MLP neurons of a small language model. Each row is named by its layer, matrix (up: input weights) and neuron, and shows model dimensions 346-441. Each number is 50 + 10 x the weight over its row's rms, rounded and kept within 0 to 99.
A block is one neuron, or neurons of one layer that tend to fire together. After each block is what it responds to, as a language model described it from the Wikipedia text at the highest values.

L6.up374:42 57 31 30 35 50 73 46 48 53 41 57 43 40 56 44 47 71 74 42 55 44 48 40 62 53 49 51 26 43 41 63 47 41 50 42 51 60 30 51 41 67 58 57 42 42 55 59 53 40 44 51 64 54 41 43 46 42 56 66 40 39 35 29 47 34 46 40 49 47 36 48 55 50 67 49 52 52 58 56 49 51 37 47 63 48 56 57 53 53 39 46 51 62 40 37
L6.up401:50 48 44 40 57 43 67 42 52 45 38 43 50 58 51 51 50 54 56 59 48 47 27 47 56 45 29 60 62 42 61 37 45 74 51 54 51 56 51 41 29 75 40 55 39 33 43 65 54 47 67 62 60 50 46 51 56 39 61 49 33 37 36 47 36 59 60 50 54 64 35 53 50 42 41 43 50 46 66 49 54 65 44 51 62 54 53 32 41 46 33 61 57 51 46 38
L6.up421:47 52 58 53 52 50 65 42 55 65 57 58 47 48 65 58 62 58 37 54 56 52 44 43 51 48 38 49 39 42 62 43 59 54 54 51 68 55 48 53 38 57 55 44 44 66 38 45 55 56 42 62 54 49 42 49 47 41 26 70 41 31 45 69 47 51 28 39 50 53 55 51 39 78 64 43 56 49 55 64 39 49 49 29 49 62 55 38 49 39 25 41 53 50 29 51
L6.up443:48 62 32 39 32 46 39 57 43 47 46 44 63 38 52 48 65 66 55 54 45 44 57 49 67 57 56 42 57 58 48 38 45 37 46 51 52 40 51 45 24 62 38 52 51 58 49 46 59 53 45 64 58 52 53 62 48 59 51 58 46 39 31 44 59 64 61 47 35 42 46 70 33 59 56 57 55 52 55 47 57 62 44 48 41 33 65 64 59 52 41 43 43 59 61 53
L6.up510:54 45 41 44 51 56 37 70 37 53 54 70 59 62 48 47 58 35 47 57 56 52 56 51 55 53 48 59 61 46 33 37 62 50 52 52 47 52 58 47 45 44 59 66 58 49 45 41 52 48 69 31 43 70 54 69 58 45 54 42 34 50 50 65 36 38 58 49 54 61 44 64 42 57 63 61 51 35 58 59 45 55 28 38 54 51 52 42 53 59 60 31 49 52 67 43
L6.up693:38 47 55 64 46 61 69 47 48 63 46 45 43 54 42 50 54 52 53 69 57 57 45 56 50 50 49 73 52 31 35 55 69 45 48 48 74 43 61 65 55 57 57 48 47 40 49 51 72 41 46 44 50 47 49 62 51 38 37 42 42 26 43 51 60 46 56 52 62 52 47 47 30 45 57 55 64 51 45 54 71 51 52 38 41 66 42 24 44 65 43 55 45 46 66 47
L6.up792:28 45 13 51 37 47 57 47 53 59 54 62 55 50 48 58 52 64 57 37 38 53 55 57 49 60 37 50 55 58 65 48 46 60 50 54 67 52 61 43 62 62 55 52 52 43 52 52 48 25 31 64 66 47 40 53 55 42 37 61 44 35 51 43 71 58 31 47 40 41 46 56 30 56 42 35 49 40 59 42 50 51 36 55 45 45 51 54 54 69 45 40 46 60 45 56
L6.up797:42 45 39 46 48 55 73 47 45 64 44 47 68 35 56 65 52 58 42 48 49 56 54 29 52 42 25 55 31 51 38 53 55 49 42 60 53 43 51 41 56 85 54 47 47 38 42 62 69 59 51 57 53 62 68 55 64 57 57 58 41 39 38 46 39 57 39 40 41 55 60 64 63 61 48 64 60 28 55 51 58 46 49 34 38 34 62 47 36 50 34 49 45 43 33 54
L6.up1192:54 56 57 51 47 49 80 52 64 49 43 55 60 43 64 51 55 59 58 29 60 58 48 62 47 57 48 41 55 50 53 49 49 41 45 38 39 54 59 56 35 43 51 68 45 45 42 64 42 49 60 61 48 53 45 42 66 39 42 59 35 44 41 58 64 70 48 43 42 67 44 76 47 56 71 43 64 45 64 48 84 67 38 29 46 45 56 47 47 58 48 47 56 57 58 47
L6.up1302:61 34 24 60 48 53 55 53 51 57 45 51 62 45 32 66 51 45 63 39 53 51 56 42 54 42 41 40 42 47 47 60 62 37 41 43 56 50 62 47 57 48 39 57 53 41 42 65 57 46 46 53 52 50 59 57 45 56 60 58 53 25 59 45 56 29 59 33 32 48 55 57 61 54 34 60 57 34 60 64 48 59 46 43 51 58 60 49 49 36 48 48 53 42 49 47
L6.up1331:57 46 37 55 68 57 58 40 33 41 40 56 37 39 55 46 48 50 58 43 61 54 54 51 42 31 46 48 57 50 60 47 58 40 61 41 54 60 58 52 54 38 52 52 26 43 42 39 53 56 55 43 43 36 54 53 52 55 43 48 36 54 50 51 47 50 49 43 42 53 52 42 50 63 46 54 70 49 47 64 41 42 35 51 64 57 51 62 53 51 55 49 49 62 45 53
L6.up1691:49 44 37 42 45 34 56 42 34 58 69 52 48 55 57 41 55 44 48 47 45 39 44 55 43 56 37 40 52 35 52 66 62 49 57 44 69 43 51 45 43 57 53 33 30 26 38 33 60 38 36 51 61 51 32 35 71 48 47 45 42 44 47 63 66 54 52 41 48 58 57 51 51 45 39 52 56 49 54 47 45 62 55 53 49 57 33 54 43 72 51 56 48 66 55 37
L6.up1780:39 56 55 41 55 52 63 49 28 48 49 61 68 41 47 61 39 60 58 54 54 50 45 54 43 33 37 62 36 37 42 40 39 46 58 51 59 40 50 55 40 59 54 40 48 44 47 32 58 37 37 58 52 36 55 52 72 68 43 40 44 38 52 52 50 46 50 54 54 48 40 58 62 37 59 38 36 45 53 37 43 61 38 55 56 51 70 55 42 66 40 48 48 47 32 30
L6.up1989:42 44 40 60 37 62 90 44 35 45 53 43 41 56 48 50 47 41 56 37 46 49 44 60 44 63 49 52 38 57 41 64 43 47 53 48 53 37 35 41 48 55 42 68 49 56 33 48 55 46 41 48 43 50 48 35 54 60 53 46 50 36 18 54 43 57 54 47 51 48 71 72 47 50 52 49 43 47 51 54 63 61 54 50 62 48 55 28 45 49 53 49 58 61 49 51
L6.up2390:49 46 41 64 57 64 62 47 31 51 48 59 51 46 55 65 46 61 58 58 56 42 44 40 58 61 38 52 43 47 49 36 44 65 58 39 35 52 54 32 38 54 47 34 42 38 28 46 63 45 56 52 44 47 64 47 67 40 49 37 35 42 29 60 41 46 53 53 47 74 63 68 55 47 56 52 53 54 43 30 61 65 60 65 50 52 47 38 62 61 41 50 49 45 54 28
L6.up2574:46 45 48 44 45 36 56 39 32 49 48 42 41 43 48 40 59 36 48 51 44 60 66 43 58 29 39 55 46 48 39 27 54 53 49 58 42 38 28 52 43 53 51 50 55 35 43 42 54 43 58 51 35 52 54 60 54 70 46 68 42 50 46 45 67 44 51 55 42 85 71 61 54 58 52 65 48 45 41 50 56 66 51 44 58 45 60 49 61 54 43 38 50 52 43 51
Closing == or === markers that end Wikipedia section headings such as "==See also==" and "=== Elections ===", plus newlines ending short header lines and table separator rows.

L6.up70:46 34 65 40 59 43 48 45 34 52 45 65 74 46 53 57 35 42 56 56 52 58 39 46 57 68 44 64 49 53 59 53 58 44 51 55 60 61 54 45 41 62 50 43 39 52 67 55 38 32 52 67 55 49 45 53 67 66 48 51 44 54 57 75 53 59 48 66 40 62 62 57 47 48 44 50 35 47 65 43 39 58 36 53 52 63 54 51 62 46 47 31 61 56 69 48
L6.up93:56 43 43 49 32 53 55 57 35 63 36 74 80 50 43 64 53 31 52 55 35 53 39 54 47 64 50 42 39 58 67 47 61 48 46 56 48 31 57 55 39 63 54 58 30 34 51 58 57 36 43 49 60 57 70 64 47 54 35 50 44 52 56 61 59 56 52 61 46 57 52 51 47 51 53 49 59 46 40 33 49 65 51 58 55 51 56 39 35 50 35 43 57 47 63 49
L6.up321:49 62 42 38 26 44 42 39 57 48 67 38 59 50 54 59 75 66 68 39 49 43 54 48 36 56 46 62 48 49 55 42 55 48 38 48 38 41 40 59 51 36 39 51 61 43 46 48 40 38 50 46 47 48 48 55 46 65 46 39 37 61 63 60 35 50 82 48 49 55 56 61 47 59 57 58 35 44 47 34 52 38 60 41 51 51 61 62 57 53 59 64 37 51 59 47
L6.up509:37 52 30 53 42 38 58 39 48 57 52 42 61 46 52 68 46 43 50 60 57 42 43 51 53 55 38 63 42 53 53 62 57 76 58 50 75 61 56 50 48 53 42 53 54 55 41 42 65 50 49 56 67 51 58 50 60 55 53 38 50 48 46 57 58 44 70 67 42 44 55 38 46 63 52 39 56 45 62 52 46 49 65 33 64 54 43 59 55 67 60 37 56 42 35 49
L6.up670:47 48 37 43 51 46 58 37 43 46 62 54 47 57 54 58 40 40 54 48 43 54 66 26 56 45 61 49 40 62 50 36 44 55 38 62 55 40 51 40 55 49 52 40 39 38 50 44 68 27 31 38 55 42 36 53 47 39 53 46 43 54 48 54 53 68 74 60 51 51 42 77 58 41 45 59 36 47 50 51 42 66 58 49 41 46 61 38 57 55 44 51 47 42 70 49
L6.up1149:44 48 64 63 49 42 59 52 43 60 49 43 57 54 73 55 56 65 38 55 25 46 39 40 52 52 45 40 45 57 45 59 48 48 56 63 56 52 41 53 48 36 62 33 38 53 49 52 53 26 59 43 58 38 56 59 66 57 47 60 43 57 37 55 48 41 62 41 19 68 53 38 35 47 43 52 33 57 50 56 41 59 60 48 41 59 72 45 46 53 44 48 49 48 57 62
L6.up1311:43 49 36 48 58 45 57 41 70 36 61 57 67 54 59 61 60 36 51 34 62 48 28 37 64 50 38 58 52 51 68 37 46 40 51 60 39 60 57 44 53 52 47 48 34 40 51 43 55 34 30 38 52 48 56 58 42 54 51 69 46 38 34 48 74 50 59 37 61 45 56 61 54 67 56 67 62 46 50 60 41 53 60 45 43 47 62 42 48 44 64 32 43 65 70 45
L6.up1467:56 67 51 40 41 55 58 65 61 49 49 55 69 59 60 56 34 53 64 48 37 45 41 64 43 66 45 54 36 73 47 32 48 49 41 63 44 39 51 42 45 56 49 58 42 41 57 60 55 35 33 47 60 36 62 54 58 52 36 58 53 53 57 44 48 51 56 48 56 50 50 62 58 59 49 58 43 46 55 51 57 61 35 46 58 65 70 51 45 45 57 22 50 61 42 36
L6.up1554:66 59 54 40 39 52 61 51 44 41 52 43 51 57 49 49 51 50 47 47 45 70 60 37 60 38 53 41 55 50 40 54 44 53 41 71 55 53 60 43 54 69 50 48 32 09 54 50 63 35 38 49 57 35 62 54 58 49 53 51 51 58 50 47 37 37 50 50 31 57 46 66 72 45 49 42 37 75 45 46 38 51 53 58 45 64 50 59 49 76 54 50 40 51 70 28
L6.up1661:48 48 43 48 68 58 53 38 56 61 64 63 48 44 47 53 66 49 49 35 71 58 59 57 44 60 57 48 58 61 60 51 36 47 41 33 42 36 54 54 56 55 64 48 52 60 60 42 57 45 35 52 49 51 54 46 52 60 46 43 39 45 57 41 46 59 49 47 46 71 54 49 46 44 75 56 39 50 50 37 62 66 69 49 57 45 71 43 48 65 53 28 35 51 69 44
L6.up1837:39 39 30 50 35 48 58 35 35 62 59 61 59 51 64 52 61 46 44 55 42 49 42 46 58 46 58 50 48 48 54 36 47 53 40 57 46 43 68 41 48 72 62 37 32 29 42 52 68 43 43 25 52 40 57 53 48 20 34 61 23 47 50 40 63 38 63 40 35 41 66 44 47 63 49 70 51 50 35 40 55 64 51 56 52 41 52 54 48 50 52 41 45 54 52 43
L6.up1980:29 43 68 53 50 50 42 56 51 54 39 69 65 49 59 52 38 41 39 50 61 57 46 46 50 63 35 46 53 60 58 65 35 55 35 52 63 57 39 57 36 56 65 52 39 39 48 38 51 32 55 32 68 33 63 42 52 60 66 53 54 52 60 55 48 44 52 64 49 70 58 71 41 40 48 49 59 64 61 46 47 49 38 44 41 55 64 45 42 62 65 62 65 48 56 52
L6.up2278:43 52 43 49 48 50 39 31 52 62 64 63 50 44 62 49 45 52 62 51 51 48 48 54 46 43 27 62 40 35 59 53 42 44 42 55 68 53 58 36 38 33 46 42 35 57 53 76 62 30 37 55 51 31 64 58 71 47 55 77 50 47 49 58 45 46 56 43 45 41 55 52 63 54 47 45 29 51 62 56 48 57 46 44 47 63 63 32 49 64 55 13 42 53 41 45
L6.up2285:42 60 48 37 62 40 77 46 50 48 40 59 71 65 57 64 65 52 37 44 32 49 55 39 53 43 54 54 46 54 39 47 33 62 49 48 39 54 41 42 64 76 35 45 59 47 39 48 45 37 36 45 56 46 53 65 41 48 36 47 43 44 49 50 52 47 60 38 58 45 46 63 55 63 32 72 32 59 41 36 59 56 57 48 35 42 55 52 45 61 42 53 47 61 35 47
L6.up2377:43 41 55 49 59 48 49 43 55 55 52 49 53 52 44 52 40 38 50 46 35 54 36 55 39 58 49 37 33 74 54 54 66 53 51 62 41 36 42 51 54 56 52 58 50 53 49 50 52 40 67 61 67 57 48 54 54 45 48 44 56 53 38 62 56 42 58 45 65 49 47 52 74 55 45 56 50 33 68 62 38 48 44 60 50 56 56 56 59 44 64 50 43 42 40 46
L6.up2459:63 64 30 46 48 49 50 50 42 43 56 69 52 57 67 57 61 46 46 39 60 46 46 49 32 54 50 48 40 57 45 22 37 57 33 57 42 32 47 57 42 48 56 49 48 51 48 79 47 15 47 56 59 41 50 59 28 46 35 69 38 39 47 44 53 44 72 58 34 48 52 42 53 48 61 45 41 48 52 43 37 47 51 47 47 57 61 37 46 64 55 40 38 54 51 53
First piece of a main verb, often a split piece, right after to, modals or a subject, e.g. inter(act), facilit(ate), rec(ite), plus adverbs such as also and likely.

L5.up449:40 55 64 67 34 60 54 55 43 48 49 50 42 39 52 62 50 37 55 32 53 56 36 49 52 43 46 60 52 45 35 60 52 47 34 52 56 44 73 47 28 49 48 53 70 51 43 44 41 41 38 37 51 55 59 65 56 39 47 51 42 36 60 47 66 57 38 63 45 74 59 47 40 52 55 52 47 56 46 54 41 63 43 44 56 48 58 63 51 71 48 47 65 50 56 52
L5.up1653:56 36 52 53 48 58 56 40 44 38 41 37 46 46 54 63 41 62 53 48 53 66 43 51 51 39 40 57 53 42 56 38 57 56 36 47 30 45 45 56 37 60 41 55 46 38 47 48 62 47 48 50 47 44 62 60 56 61 48 62 29 26 45 69 41 40 37 58 51 49 50 44 44 40 48 49 42 36 62 57 54 40 71 64 54 53 48 30 54 38 49 35 54 37 44 42
L5.up2003:56 42 40 39 35 60 56 59 28 51 54 58 63 40 57 58 56 59 61 55 49 53 39 53 57 42 44 63 37 17 53 45 48 52 47 43 56 48 54 55 55 64 51 63 56 47 42 58 51 37 43 49 68 57 58 41 61 44 46 48 34 39 26 45 53 47 43 43 41 65 43 68 37 49 48 45 55 41 72 39 54 51 55 43 41 44 41 42 52 45 32 73 66 54 56 46
L5.up2455:41 62 51 57 38 59 62 57 44 43 42 56 60 40 54 35 73 54 56 50 38 54 35 42 60 52 46 50 58 61 61 46 47 58 56 39 54 31 39 49 40 63 48 50 54 52 41 46 58 45 63 32 73 39 47 44 63 49 40 44 49 47 44 52 38 61 41 54 37 58 35 69 55 58 42 61 40 44 67 44 60 59 45 44 34 47 59 50 52 60 48 65 50 45 42 56
Closing equals signs (==, ===) that end wiki section headings such as Early life, History or Discography, plus line breaks after article titles.

L3.up1634:45 50 55 43 48 51 65 41 46 54 43 44 62 45 49 65 46 53 54 48 50 62 33 63 44 67 62 52 48 50 57 42 50 37 46 41 48 48 63 50 49 54 52 60 51 32 32 59 55 37 54 53 45 45 51 49 60 29 47 44 46 56 55 54 44 45 57 59 51 55 52 52 35 33 53 49 53 17 50 59 71 38 43 66 51 48 65 42 48 42 42 43 47 36 45 51
The closing == or === marks that end a Wikipedia section heading, as in ==History==, == Background ==, ===Warped Tour 2012===.

L5.up487:58 71 66 45 47 63 48 51 48 51 48 65 43 46 57 56 46 47 52 37 55 54 36 52 47 58 54 43 36 39 45 42 51 59 40 63 71 36 43 42 38 57 60 48 53 54 44 47 59 36 67 48 57 40 46 40 47 42 46 46 36 49 58 58 35 49 50 59 47 42 42 31 50 37 44 56 54 49 62 40 46 56 37 26 52 54 52 47 46 69 66 47 40 48 39 44
L5.up1452:52 50 40 45 57 49 53 35 50 61 45 71 57 34 59 54 50 61 62 52 40 36 22 43 46 55 30 62 53 55 45 29 34 44 42 51 53 36 65 42 33 48 69 55 54 64 49 59 43 44 54 65 59 29 56 59 68 51 63 45 40 43 47 57 59 56 75 39 54 53 39 61 48 57 47 40 36 40 47 52 50 59 36 43 49 51 50 32 16 63 56 30 56 69 62 45
L5.up1669:58 44 34 59 55 43 55 53 31 60 44 57 46 53 52 60 40 57 49 35 56 48 43 45 49 62 56 56 47 57 50 44 33 67 35 63 51 31 38 65 42 54 64 49 43 44 54 61 44 39 43 52 63 40 55 36 60 61 60 41 35 47 56 54 37 54 63 38 33 44 50 45 40 53 34 52 47 54 53 37 50 65 31 58 48 50 61 38 33 60 61 52 44 61 60 51
L5.up2270:52 56 40 49 45 46 55 57 49 62 44 64 52 50 34 57 57 56 57 33 47 54 64 52 48 47 37 64 43 41 51 44 53 44 48 66 52 40 55 56 21 69 52 52 54 42 60 81 45 31 51 56 64 47 68 60 54 53 39 44 48 53 44 56 53 61 64 46 44 44 53 51 47 55 62 41 53 46 43 45 65 38 40 35 56 66 52 64 43 59 64 39 47 62 58 32
Base-form verbs or their first word piece right after to, modals, not or did not, such as to visit, failed to complete, did not play.

L6.up203:35 45 51 46 36 50 72 33 65 49 39 77 55 43 47 51 42 63 46 54 57 44 63 45 32 47 42 61 53 65 38 51 41 49 63 46 53 49 73 46 41 22 41 46 51 54 47 51 51 30 42 53 54 57 48 66 57 61 41 63 51 44 38 56 57 44 49 47 51 62 45 66 53 61 68 51 49 55 48 55 41 62 56 38 42 42 54 40 42 48 52 41 51 65 65 49
L6.up455:54 41 71 38 57 59 67 31 44 61 47 37 64 58 45 56 59 52 53 39 42 65 38 51 62 46 41 42 44 34 65 40 44 55 41 53 56 58 43 52 39 54 58 56 54 59 66 53 36 49 47 51 40 58 59 73 37 50 61 65 40 50 43 54 39 44 51 47 44 54 26 51 64 49 55 41 43 69 66 59 41 43 66 49 54 39 63 55 72 51 51 59 57 43 60 22
L6.up644:40 39 47 42 41 43 77 44 53 51 45 41 60 31 64 51 55 41 54 47 58 46 47 47 56 52 59 50 32 56 62 60 50 43 49 57 47 45 38 49 55 47 57 59 45 46 46 50 54 28 50 48 49 40 33 43 45 51 60 64 49 55 57 42 62 62 59 23 52 64 46 62 55 55 53 41 32 39 37 39 37 47 50 52 40 56 60 38 47 55 49 40 40 22 72 54
L6.up1119:44 65 49 46 68 64 54 28 49 74 56 40 61 32 50 42 56 61 55 47 51 57 44 40 49 43 59 51 56 47 63 55 52 59 59 46 43 53 44 45 38 60 55 45 61 58 58 41 54 45 37 57 64 57 44 55 45 30 69 49 47 49 51 41 38 49 64 33 34 71 45 55 53 46 59 60 42 45 47 56 43 53 51 62 47 39 63 54 66 61 69 62 53 49 66 45
L6.up1144:52 43 62 46 67 30 43 27 58 71 53 51 79 56 42 50 54 46 63 42 50 42 44 57 49 30 18 61 44 55 52 47 46 62 48 33 45 49 47 56 44 51 57 54 60 39 50 51 48 45 50 42 44 34 53 59 52 56 62 46 36 53 45 54 39 55 61 37 41 56 38 53 50 34 51 31 31 73 44 46 44 34 54 56 59 48 68 38 68 50 66 46 44 54 47 31
L6.up1225:47 46 62 61 50 75 64 58 60 45 66 41 59 59 54 44 45 57 41 47 47 60 49 64 39 74 55 39 30 66 58 47 42 59 49 47 50 25 44 30 45 49 51 53 36 40 58 35 43 47 46 48 47 42 48 55 46 40 47 44 55 48 46 45 51 31 41 47 34 57 53 48 71 67 45 71 22 47 61 45 34 55 64 53 43 46 65 62 33 45 56 44 41 41 60 33
L6.up1348:55 55 61 45 58 43 71 41 61 56 41 68 57 49 46 57 53 53 66 47 40 52 56 55 48 61 29 51 29 60 50 38 54 39 57 54 56 30 56 33 29 40 64 54 37 42 51 30 33 27 37 52 41 60 62 70 53 43 53 49 43 40 57 52 48 59 54 45 47 54 26 73 57 59 51 47 44 50 61 50 59 51 50 56 42 56 49 64 46 50 45 38 47 54 46 33
L6.up1718:58 42 56 43 51 48 55 45 59 66 52 56 67 54 48 67 57 56 54 41 59 51 29 55 52 44 47 57 32 58 58 25 46 62 38 42 47 46 58 41 29 34 50 47 47 32 47 52 49 58 51 64 44 58 57 46 64 55 53 54 40 54 51 49 46 36 53 58 36 46 39 53 57 63 60 57 60 38 54 73 46 46 58 33 42 36 49 56 38 39 57 44 55 46 54 41
L6.up1769:27 63 58 37 41 56 52 32 38 50 63 63 66 38 43 58 67 53 65 56 35 49 40 66 63 47 55 59 39 54 51 36 40 57 50 42 76 46 43 65 50 38 45 48 48 39 29 34 44 45 44 39 49 38 61 49 35 58 62 49 35 39 54 68 48 44 67 61 45 57 58 71 42 61 65 42 50 49 49 56 45 54 58 51 46 48 50 69 50 60 58 36 54 45 54 57
L6.up1790:45 39 57 67 74 54 51 50 46 50 42 59 48 54 65 49 48 49 50 44 37 62 41 54 39 58 54 44 42 55 49 50 38 67 47 44 59 44 43 41 36 55 56 55 61 53 35 52 63 30 41 49 62 59 58 71 50 68 49 58 51 37 48 41 44 40 54 51 48 61 47 55 54 62 67 47 50 60 46 53 42 37 54 67 68 43 64 70 52 52 52 41 62 40 50 64
L6.up1997:58 33 49 45 34 65 65 56 46 54 31 54 54 50 47 54 54 51 50 46 44 50 64 52 37 37 36 56 38 47 53 61 56 40 33 50 43 47 52 53 27 44 51 46 51 54 40 50 59 44 45 54 68 53 48 56 50 45 55 44 51 46 37 59 62 65 47 47 59 47 35 55 54 41 46 46 51 43 54 49 46 44 59 48 50 46 55 40 46 54 47 59 47 58 47 38
L6.up2086:51 51 41 46 31 47 61 53 37 36 51 39 56 46 43 45 58 62 51 55 48 66 51 69 60 54 53 52 49 53 59 62 48 54 41 57 50 54 53 59 21 75 48 58 65 55 46 25 46 38 53 59 62 52 74 65 57 38 46 58 44 47 29 47 48 46 65 69 47 67 53 57 43 49 52 64 56 54 62 40 56 41 44 57 49 47 55 40 44 43 31 44 57 35 52 24
L6.up2228:47 48 52 55 57 50 44 54 42 45 57 67 55 47 41 50 51 77 40 32 51 38 34 64 39 72 55 66 67 30 40 38 41 44 42 48 57 51 42 55 44 43 47 55 45 59 36 37 32 60 66 48 41 51 37 58 55 63 60 58 40 48 41 62 53 52 38 57 40 53 39 64 56 72 49 65 61 51 49 46 49 68 51 53 35 34 38 62 39 55 57 37 47 51 33 62
L6.up2347:45 52 58 54 44 34 37 32 63 63 50 61 64 48 62 51 54 54 59 34 50 59 36 45 37 53 43 69 51 33 65 37 43 46 61 44 50 56 47 42 49 41 39 29 61 51 41 47 37 37 34 60 68 54 24 43 56 63 62 45 43 63 53 67 42 53 58 43 45 50 46 72 53 56 77 28 45 48 63 44 35 46 51 48 34 34 52 54 41 49 59 31 40 58 54 42
L6.up2355:52 36 67 56 67 76 38 30 62 44 50 26 62 54 47 57 46 53 51 51 50 52 34 54 36 38 40 40 45 42 53 53 53 69 49 46 57 51 64 36 48 33 53 50 68 55 44 35 48 33 68 40 48 60 41 59 56 57 47 54 47 50 67 43 27 54 58 58 62 42 57 54 56 58 46 58 54 55 46 51 48 47 62 62 50 47 52 39 65 47 37 49 62 48 52 58
L6.up2555:55 32 55 46 51 62 61 37 52 50 52 41 62 43 30 54 57 45 40 40 47 45 48 54 51 47 36 55 51 56 57 34 64 54 32 51 60 51 63 34 32 59 58 47 23 52 57 52 46 20 49 49 57 48 53 47 54 38 55 60 44 61 61 58 62 51 49 34 35 53 56 58 49 48 63 41 50 52 46 37 68 51 30 27 47 46 79 58 70 52 40 59 73 49 48 54
Pipe cell dividers and semicolons right after a number in sports or election stat tables and score lists, e.g. 2–0; 0–0 or | 3 | −2.

L3.up2182:42 53 55 51 46 52 38 36 49 75 53 47 56 58 51 54 32 43 48 35 54 41 44 61 45 62 52 40 46 38 61 53 43 73 52 49 57 50 48 38 31 48 69 44 54 52 68 49 43 44 46 67 49 46 49 56 67 57 39 49 42 47 35 57 57 33 51 39 62 49 36 55 60 55 56 57 64 39 72 38 50 45 42 59 58 34 41 39 68 45 45 34 57 44 48 51
Cell separators and decimal points right after a digit in sports standings and climate tables (e.g. "1 |", "5.91"), plus match-result words in sports prose like against, at, home.

L5.up1793:53 61 53 35 35 52 53 45 59 72 55 43 46 57 54 49 48 57 50 35 57 44 24 58 45 32 33 62 47 63 53 50 49 49 62 46 35 42 49 48 38 54 51 62 66 39 48 48 38 40 46 65 41 51 60 71 57 54 43 51 54 56 55 52 34 57 59 57 33 61 36 59 53 44 60 50 44 57 60 45 50 41 35 59 60 40 49 48 35 43 50 35 60 56 50 24
L5.up1848:46 53 56 31 47 56 52 30 50 55 66 56 54 51 41 67 39 66 58 45 43 44 37 57 46 54 33 44 35 46 52 52 46 52 50 46 45 40 34 67 45 59 58 48 56 58 64 58 52 29 50 58 56 60 48 44 47 40 59 42 35 43 42 47 51 51 53 53 45 55 44 53 43 56 52 59 55 45 55 41 52 48 43 49 54 63 48 54 51 51 42 48 58 49 65 43
L5.up1924:48 60 54 49 42 53 72 50 60 60 38 58 77 43 49 52 58 64 49 56 47 47 19 42 46 48 50 47 55 49 51 35 40 59 48 49 43 52 65 72 44 67 50 58 46 24 44 39 28 51 34 51 41 48 71 43 59 48 52 50 47 56 52 63 51 53 51 50 50 78 53 61 59 48 40 59 61 35 55 39 43 38 47 66 56 40 54 40 61 47 48 52 47 45 55 51
L5.up2202:54 52 44 51 62 42 66 61 53 50 19 55 40 41 37 47 52 42 56 56 42 49 58 59 59 43 45 64 55 54 34 51 52 65 43 38 60 50 41 34 48 65 46 50 60 53 50 49 42 50 52 48 57 62 62 58 54 39 61 53 50 56 46 55 59 58 51 55 58 70 66 66 40 50 52 47 53 41 67 40 58 57 36 52 61 43 36 56 29 51 30 28 49 50 26 64
Pipe separators ending table cells in Wikipedia tables, e.g. after "%" in election results; also closing == of headings and decimal digits.